config.toml
num_key_value_heads = 5
intermediate_size = 448
hidden_act = "swiglu"
norm = "rmsnorm"
norm_place = "pre"
norm_eps = 1e-06
attn_scale = 0.177
init = "normal"
init_std_qkv = 0.0434
init_std_up = 0.0434
schedule = "wsd"
max_seq_len = 1024
doc_mask = false
train_tokens = 116200000
MLP neurons of a small language model. Each row is named by its layer, matrix (gate and up: input weights; down: output weights) and neuron, and shows model dimensions 16-143. Each number is 128 + 32 x the weight over its row's rms, rounded and kept within 0 to 255. A neuron's up and down rows have the sign that makes its largest values positive.
After each neuron's rows, "fires on" lists the tokens most often at its 100 highest values on Wikipedia text that the model never trained on; "fires before" lists the tokens most often just after its 100 highest values on Wikipedia text that the model never trained on. A number after a token or word is its count.

L4.gate57 [106 161 113 149 137 137 175 104 153  86 142  88  97 159  82 126 129 102 110 123 119 125 153 115 123 121 125 176  90  58 155  92 111 192  81 118 152 139 123 128  74 138  86 122  80 126 150 100 131  82 114 157 168 152 135  83 136  46 114 198  88  74 116  80 109  95  99 138 154  82 107  99 136 140 132  75 156 163 123 125 118 136  89 118 171 114 124 178 169  58 147  99 176 116 170  70 140 166 164 136 188 181  91 159 169 129  75 102 191 148  75 127 111  93 136 102 154  88 139  63 163 129 163 110 121 126 116 127]
L4.up57 [141 133 125 135  96 146  91 141  69 142 138 103 134 108 125 149 169 137 102 146 153 111 119 172 138 179 109  61 158 115  84 143 107 142 117 127  95 120  98 106 138 108  99 110 154 164 143 194 147 135 170 109 167 149 164 135 120 161 145 106 110  83 105 172 120 145 107 103 132 174 157 133  95  70  97 137  69 120 185 171  47 117 139 118  92 107 128 146 120 149 170 167 151 119 173 151 141 102 168 121 106 115 160 163 155 106 142  70 118  40 150 139  86 150 200 132  80 121 188 136  96 150 138 134 140 161 165 110]
L4.down57 [127 113 127 191 159 134 142 167  96 101 230 136 153 115 138 138 144 154 113 110  96 126  98 136 133 141  97 139 119  98 142 104  49 163 139 124 107 132 133 140 145 136 107 128  82 127  79 143 128  80 140 206 125 113 132 151 181  89 128 106 199 102  56 141 128 111 101 133 134 124 105 124 197 133  93  74 126 150 135 121 134 186  79 137 162 100 164 167 145  77 137 100 175 116  94 147 118 149 135 125 137 188 109 162 132 144 132 147 166 122  77  95  86 120 152 145 152 103 130  73 110 116 164 137 139 162 147 128]
fires on: "ric" 52, "il" 21, " Fran" 13, " Jo" 9
fires before: "k" 23, "e" 10, "ult" 7, "ip" 6, "c" 6, "an" 5

L6.gate112 [140 103  93 118 117 109 150 154 148 174 117 126 136 162 183 130  82 119  65 195  42 148  51  99 151 132 121 158 142 141 162 184 125 152  95 139 107 178 109 143 131 154 126 106 165 181 187  88 120 114 121 166 116 119  95 153 145 161 133 209 128 128 118  90  50  81  88 123 100 111 112 101 132 111  59 148 136 181 122  74 135 128  95  98 135  85  98 172 114 122 162 116  89 174 119 125 165 116 136  86 172 199 112 100 122 146  92 171 107 159 146 157  99 215 135 137 101  93 147 143 135 113  78  82  91 114 179 153]
L6.up112 [128 119 144 162  71 122 141 136 150  93  94 170 108 185  99 131 119 122 181  80 123 192  78 132 121 136  65 138 100 140  68  64 195  59 193  99 194 107 112 110 129 168  76 131 173 136 127 168 112 123 115  51 107 150 115 144  88 108 157 139 156 106 149 119 143 146 137  56 167  79 135 130 120 123 113 106  73 120  98 165 133 126 128 106 119 173 103  73 133 147 107 118 111 103 156 100 159 138 118  87  80 141 141 131 104 173 151 188 186 169 174 135 153  85 133 120 123 113 118  82 201 147 137 118  86 110 143 108]
L6.down112 [ 69 131 148 100 174 145 136  79 156 123  84 106 117 203 132 142  96 109 146 111 146 131  86  80 156 130 157 151 162  84 129  70 147 148 133 104 144  75 220  80  99  50 145 127 132 117 153 139  89 146  95  83 127 180 184 110 176 146 148 112 109  42 131 120 110 156 117 122 111 107 160 156 120 143  82 154 106  69 126 149 138 131 159 133  93 136 113  87 123  65 106 116 138  91 172 103 133 183 113 172 101  89 162 118 115 100 155  95  98  24 171 130 114 106 120  53 134 155 143 129  96 144 146 155  91 161 132 152]
fires on: " Ar" 61, " ar" 39
fires before: "m" 17, "ch" 15, "ound" 11, "my" 10, "ab" 8

L12.gate347 [104  59  79 109 153 160 105 168 142  85 118  98 161 162 119  74 121  89 121 165 124  91 147  55 127 149 149 117  92 193 137 142 141  93 153 118  94 145 134 110  62 137 116  91 140  94  82  87  84 129 140 100 167 211  81 143 105 109 125  53 158  81 135 145 131 151 147 141 184 200 157 105 113 185  99 131  84  86  80 137 163 160  80  62 107 133 107 191  94 130  88 138 103  93 107 125 112 138 100  98 141 127 170 145 124 133 117 125  92 133  96 181 116 151 147 101 132 121  91 138 174 115 164 147 123 108 151 141]
L12.up347 [ 73 109  92 116 181 161 170 126  84 165 159 148 142 105 141  79 126 148  98 127 111 149 127 131 138 111  83 126 158 118 102 142  81 134 155 100 191 103 140 161 133 163 107  96 149 136  94 149 110 104 126 167 123  82 195 189  80  86 175 171  95 124  83 113 111 121 117  93 120  84 113  75  62 155 135  85  78 109 125 129 152 133 147 105 107 122 184 194 114 167 105 106 126  87 143 135 130 110  47 128 105 149 142  96  95  72 111 165 109 162 134 136  70 154 113 103 135 116 145 150 113 166  85 167 125 127 161 131]
L12.down347 [108 107 139  91 114 161 133 162 193 123 101 124 107  92 110 147 170 160 152  77 137 138  82 109 108 123 106 122 173  90 131 200 118 124 132  85 174 185 161 168 128 202 115 146 150 151 147 106 124 107 118 192 151 141 129 112 130 144  92 148 147 224 136 101 125 162  95 140 170 148  72 109 104 112 136 122 120 124 163 146 158 132 177 148 124 116 155 168 129 121 174 146 142 170 149 101 127 125 111 112  88  97 149 107  90  79  94  74 113 113 135 169 137 160 109 152 166 150 197 129 166  87 127 129  32  99  69 114]
fires on: " sh" 63, " Sh" 25, "sh" 8
fires before: "ow" 18, "ort" 12, "ar" 7, "ut" 7, "ot" 6, "oot" 5

L2.gate86 [114 103 126  92 190  58 109 125 145 122 119 135  83 159 168 155 183 119  95 164 130 189 127 163 112 167 117 172 138 121 103 136 108 169 106 142 186 141 104 126 148 110 109 162 201 131 155 156  91 130 110 130 175 173 141 143 137 117 126 146 158 172 126 134 136 164  92 138  85  55 113  86 115 130 148 175 100 107 110 150  83 148  72 153 166 122 111 123 158 207 112 138 149 142 141 114 135  82 197  95 135 154 125 144 102 135 128 157 107 117 132  94 181  78  59  92 175 159 103 145 166  87 104 149 105 130 125 100]
L2.up86 [172 136 112 107 106 146 117 124  94  69 101 129  78  97 104 101 109 191 135  88 120 151 183 138 101  54 121 139 100 110 190 139 110 117  87 103  66 169 150 170 115 116 141 101 100 123 116 132 110 150  97 117  67 144 116 191 108 139 140 106 184  97 137 106 114 144 172 191 104 125 149 107 109  91 154 125 181  67 120 177 151 112 142 195 140 161 128  79 152 142 105 136 119 116 159 112  98 120 108 186 132 121 167 107 114 128 127 178 129  99 111 165  90 118  93 123 123 170 116 141 120 130 111  25 134 201 168 145]
L2.down86 [173  92 106 106  86 114 138 153 123 106 107 139  81 118 132 157 108 174  47 117 155 198 164 140  87 102 113 145 152  89  97 112 104 185  59 121 151 111 131 142 172 120 176 153 166  82 205 112 100 100  94 123 154 158  95 136 134 149  87 129 134 118 175  97 132 148  87 180 190 117 139 117 119 124 160 140 107  67 120 176 149 122 116 151 182  90 131 158 160 171  93 141 144 139 123  99 105  92 135 108  85  96 160 124 119 146 151 170 110 107  90 168 166  95  45 112 142 168 134 138 101 114 112 139 145 151  84 108]
fires on: " res" 61, " ret" 27, " trans" 10
fires before: "urn" 18, "p" 16, "ult" 13, "ear" 11, "id" 6

L13.gate410 [146 163 105  99  70 169 179 216 128 187 107 119 116 109  65  73  93 164  99 166 102 149 132 176  98 175 140 136 127 161 168 148 137 184 123  90  92 120 123 109 157 189  99 148 120  97 108  97 103  91 125 173 127 145 136  85 126 117 147  86 113 104 154 199 154  94 115 101  81  89 136 150 188 105 175 201  61 111 155 126 134 116 159  62 131 129 105 122 139 143 169  69 148  91 186 129 113 159 138 124 103 116  65 176 141 162 138 139 111 138 133 133  93 143 166 106 113 104 141 153 149 148 164 114 159 108 108 167]
L13.up410 [146 137  63  79 148 134 122 152 145 105 119  89 108 128 121 174 150 112 203 152 163 142 102 169 142 114 100 146 172 169 133 104  94  99 157  82 137  83 143  55 133 134  86  36 140 114 110 112 187 127 109  88 122 164 107 113 163 153 125  57 115  97 127  70  43 161 106 119 172 122 150 130 100  38 110 142 115 127  95 107 101 131 110 193 159 103 170  72  91 148 123  98 123 123  97  91 155 134 147 142 109 132 140 128 157  85 115  89 125  90 125 100 150 113 150 160  82 133 130 156 133 115 176 117 134 133 126 221]
L13.down410 [150 122 119  71 160 131 116 108 165 100 113 115  96 166 172  59 124 146 137 103 112 131 143  73 150 126 164 158  42 114 140 124 158 101 100 135 130 150 122 154 156 109 101  91 140  95 133 128 122 139 113 204 108 115 138  96 128 197 190 170 156  85 184 118 133 151  95 145 172 127 133 161 126 117 132  83 145 139 132 126  69 102 133 175 163  95  81 140 107 134 107 128 163  89 148 112  88 181 108 166 109  57 106  59  98  86 170 143 118 111 107 155  82  87 159 173 114  77 169 104 143 134  97  93 152 118  95 177]
fires on: "ap" 26, "e" 11, "ru" 6, "ra" 5, "at" 5
fires before: "an" 35, "is" 5, "yn" 4, "z" 4, "in" 4

L4.gate387 [103 205 132  94 128  98 105 142 110 158 134 135  86 101 155  76 116  71 202 107 111 124 123 140 169 119  86 130 119 127  85 120 144 154  69 201  96 126 121  85  99 118 148 144 109 150 170  80 176 127 193 181  62 150 125 130 171  71 146 163 135 108 136 129 151 144 104 135 101 126 133 146 123 112 138  89 103 168 112 177 115 123  96 162 105 107 119 152  92 116 150 109 155 114 125  99 146 186 174 171 176 158 148 141 208 108 103 131 132 136 142 133 101 165  70 118 124 128  60 162 140 181 130  87  87  74 165 105]
L4.up387 [ 47 105 105  86 142 141 151  95 134 118 178 104  70 127 181  82 100 132 194 134 147 177  77 138 166 117 134 108  72 130 134 118 137 173  93 150  68 122 192 109 114 110 128 149  92 200 141 125 158 132 167 199 148 150 170 118 123 104 177 189 116 150 149 155 160  89  74 131  73 155 140 132 162 142 166 106 121 103 143 153 200 136 105 133 185 134 149  83 118 185 152 141 121 113  76 177 134 101 188 172 160 146 145 101  90 119 117 123 130  98 163 164 112 134 121 132 168 153 126 110 142 142 135  98 105 107 134 136]
L4.down387 [127 156 169 122 184 105 101  87  90 160 117  69 171 140 212  82 137 134  96  66  90  95  76 123 145  95 118 163 144 132  83 130 178  72 108 118  91 147 119  64 111 100 128 110  80 166 144 181 172 115 106 133 118  94 129 145 178  95 129 248 109 174 179 175 143 157  87 129 153 114 153  85 121 160 162 129 133  88 132 106 173  92 109 127 120 145 108 186 123 169 129 120  97 110 134 180  96 131 178 143 101 116 102 105 157 121 111 116 138 116  94 150 165 142 133 116 109 125 113 138 145  60 169 172 145 105 154  96]
fires on: "v" 61, "z" 17, "\n" 17
fires before: "ision" 26, "iew" 7, "ail" 5, "e" 5, "er" 5, "il" 4

L13.gate440 [160  99  96  99 126 120  58 143 131 133 126 169  97  77 121 125 139 129 104 147 164 151 151  71  97 143 107 135  63  85 130 175 116 168 152 115 137 132 103 164 133 120 163  84 111 106  99 110 163 140 146 144 150 109 178 156 108 141  96 131  85  92 155 140  99 165 144  88 100 118  83 137  73  54 192 103 112  12 115  94 104 112 102 147 184 121 154  96 105 140 144 130 117 164 123 146 132  47 136  94 161  93 122 128  90 110 158 149 118 132  28 132 115 124 115 141 118 143 152 145 173 155 103 141 127 106 176 127]
L13.up440 [141 135 105 157 116 129  74 104  81 143 116  80  76  90 114 139 138 131 121 101 139  83 111 100 136 117 121 134  87  97  73 142  97  83 136 102 153 132 143 129 139 106 137 113  64 108  95 150 113 160 126 100 118 130 135  70 131  95 156 131 183  90 119 101 109 156 179 111  97 132  80 171  96  72 199 133  94  43 185 114  88 133 135 171 146 116 172  97 134 117 166 109 114  95 163 170 125 140 166 160  82 131 123 107 119 135  95  38 148 157 110 103 164 123 146 151 117 114 146 107  93  65 104 105 153  81 145  99]
L13.down440 [152 127 178 120 174 137 120 127 122 167 116  80 105 151 149 161 120 140 104 153 133 160 114 174  65 107 140 125  62 113  86 156 137  97 170  79 141 125 147 124 104  85 118 121 137 102  67 109 139 116 132 121 112 167  78  95 141 155 121 117 146 141  38  64 123  90 121 132 128 180  82 134  99 177  84 188 181 109 103 128 127 150  89  99 165 146 114 126 139 146 163 135  76 145 118 106 168 135 135 147 123  94 182 108 160  66  61 151 157 102 109  91 166 112  80 146 123 163  98 130 103 107 199 123 165 167 163 174]
fires on: " cont" 59, "et" 10, "t" 9, "c" 9, " ret" 6
fires before: "in" 20, "rib" 12, "ro" 11, "ain" 9, "r" 7, "ent" 7

L2.gate256 [115 125 111 107 111  94 107 105 203 153 145 115 137 149 115 126 107 112 115  98 102 172  99 156 199 110 110 124 141 145 148  60 131 106 112 141  85 166  98 107  95 123 157 173 112 145  94  89 159 144 125 123 125  89 145  73 116  93 142  93 187 114 128 132 119 118 143  83 104 140  41 144  64 127 104 170  89  99  58 138 146 152 128 151 158 107 165  89 138 132 169 101 148 130 124 103 113 136 151 124  56 144  82 113 152 124 198 124 136 213 114 205 168 181 148 158 115 130  79  58 120 136  73 159 116 157 167 169]
L2.up256 [118 152  99 136 100 199 108 161 186 104 213 177 158 137 117 101  93 145 122 114  85 120 147  59 125 123  98 146 173 117  88 144 127 125 212 150 171  67 160 142 128 115 158 126 180 129 104 156  91 132 135 119 101 147 145 110 140 152 143  55 147  90  87 113 114  84 220  60  59 130 137  97 156  94 158  78 103 111 140 161 128 184 108 154 167 146 142 121 133 121 117  87 165 142  79 100 141 128 111 116 107 164 123 109 139 149 129 167 125 187 137 140 125 133  77  92 129 121 132 135  98 120 149 110  89 179 116 132]
L2.down256 [144 119 161 118 197 167  85 156 200  84 167 158 104 119  92 171 110 128 116 127 124 120 213  82  78 100 111 123 115 141  85 159 119 106 192 167 118  99 176 171 174 112 129 149 180 179 127 148 120 160 163 121 123 102 147 139 111 135 147 118 108 138 111 142  91  90 172 120 126 115 146 113 160 133  94 115 139 112 161 150  64 152  79 155  88 110 120 117 145 115 148  97 153 117  58 140 120 140 115 112 116 101  71 198 160  82  78 208 151  93  99 118 114 133 139 108 136 184 147 129  92 186 179  98  73 126 100 122]
fires on: " Ar" 74, " people" 11, "s" 9
fires before: "m" 15, "my" 12, "t" 9, "ab" 8, "ch" 8

L9.gate78 [138  92 112 148 151 102 121  83 106 112 193 169 132 142 133 148 138 126 182 199 108  83 137 121 161 178 105  84 145 118  97 139  86  83 156  75 119  83 110 151 109 131 118 226 155 146 134 150  52 122 106 121 110 140 100 137 165 139 119  79  85 196 147 118  90 110 105 159 153 159 133  78  94 124  76 112 127 112 152 185 122 165 117 122  98  95  99 180 122 144 140 118  73 125 138 106 167  91  92 125  77 143 130 144  93 142 110 171 137  65  99 195 177 133 142 153 120 150 110  56  94 105 167 101  84 119  90 154]
L9.up78 [153  86  89  83 108  77 178 151  76 136  69 125 117 172  93 191 179 154  87 102 188 119 142 144 111 108 195 146 119 127 153 126 139 134  46 121 141 163 135 108 114 166 103 177 105 169 132 125 163 131 152  91  96  76 135 138  96 116 152  62 157 157 188  97  88 124 150 125 126 126 117  73  66 170 120  76  96  99 149 100 113 160 129 107 156 120 141 122 117  98 172 171 115 117 126 130 129 132 128 105 107  85 191 118  75  88 199 109 114 115 120 132 129  78 171 108 142  89 176 109 106 116 132 130 106 103 119  77]
L9.down78 [102  83  83 103 150 192  98 124 161 143 141 175 111 105 131 153  86 129 159 183 205 172 112 145 122 109 122 126 118 107 144 129 124 109 148 127 127 106  83 127 102 126 104  94  95 160 151  91 127 110 122 141 141 143  74  72 116 176 178  64 161 158  86 127  65 103 131 163 100  97  46  89 110 179 140  69 110 100 130 136 141  97 134 181 131  94 103  99 142 120 120 150 131 126 165 131 198 186  95 141 127 120 139 122 100 137 173 159 109 113 108 180 180 137 194  92 113 157 191 140 101 154 103 128 131  96  97 119]
fires on: "eat" 28, "ert" 16, "ict" 10, "ct" 9, "t" 8, "ess" 6
fires before: "ure" 14, "ures" 13, "ur" 11, "ain" 7, "uring" 4, "or" 4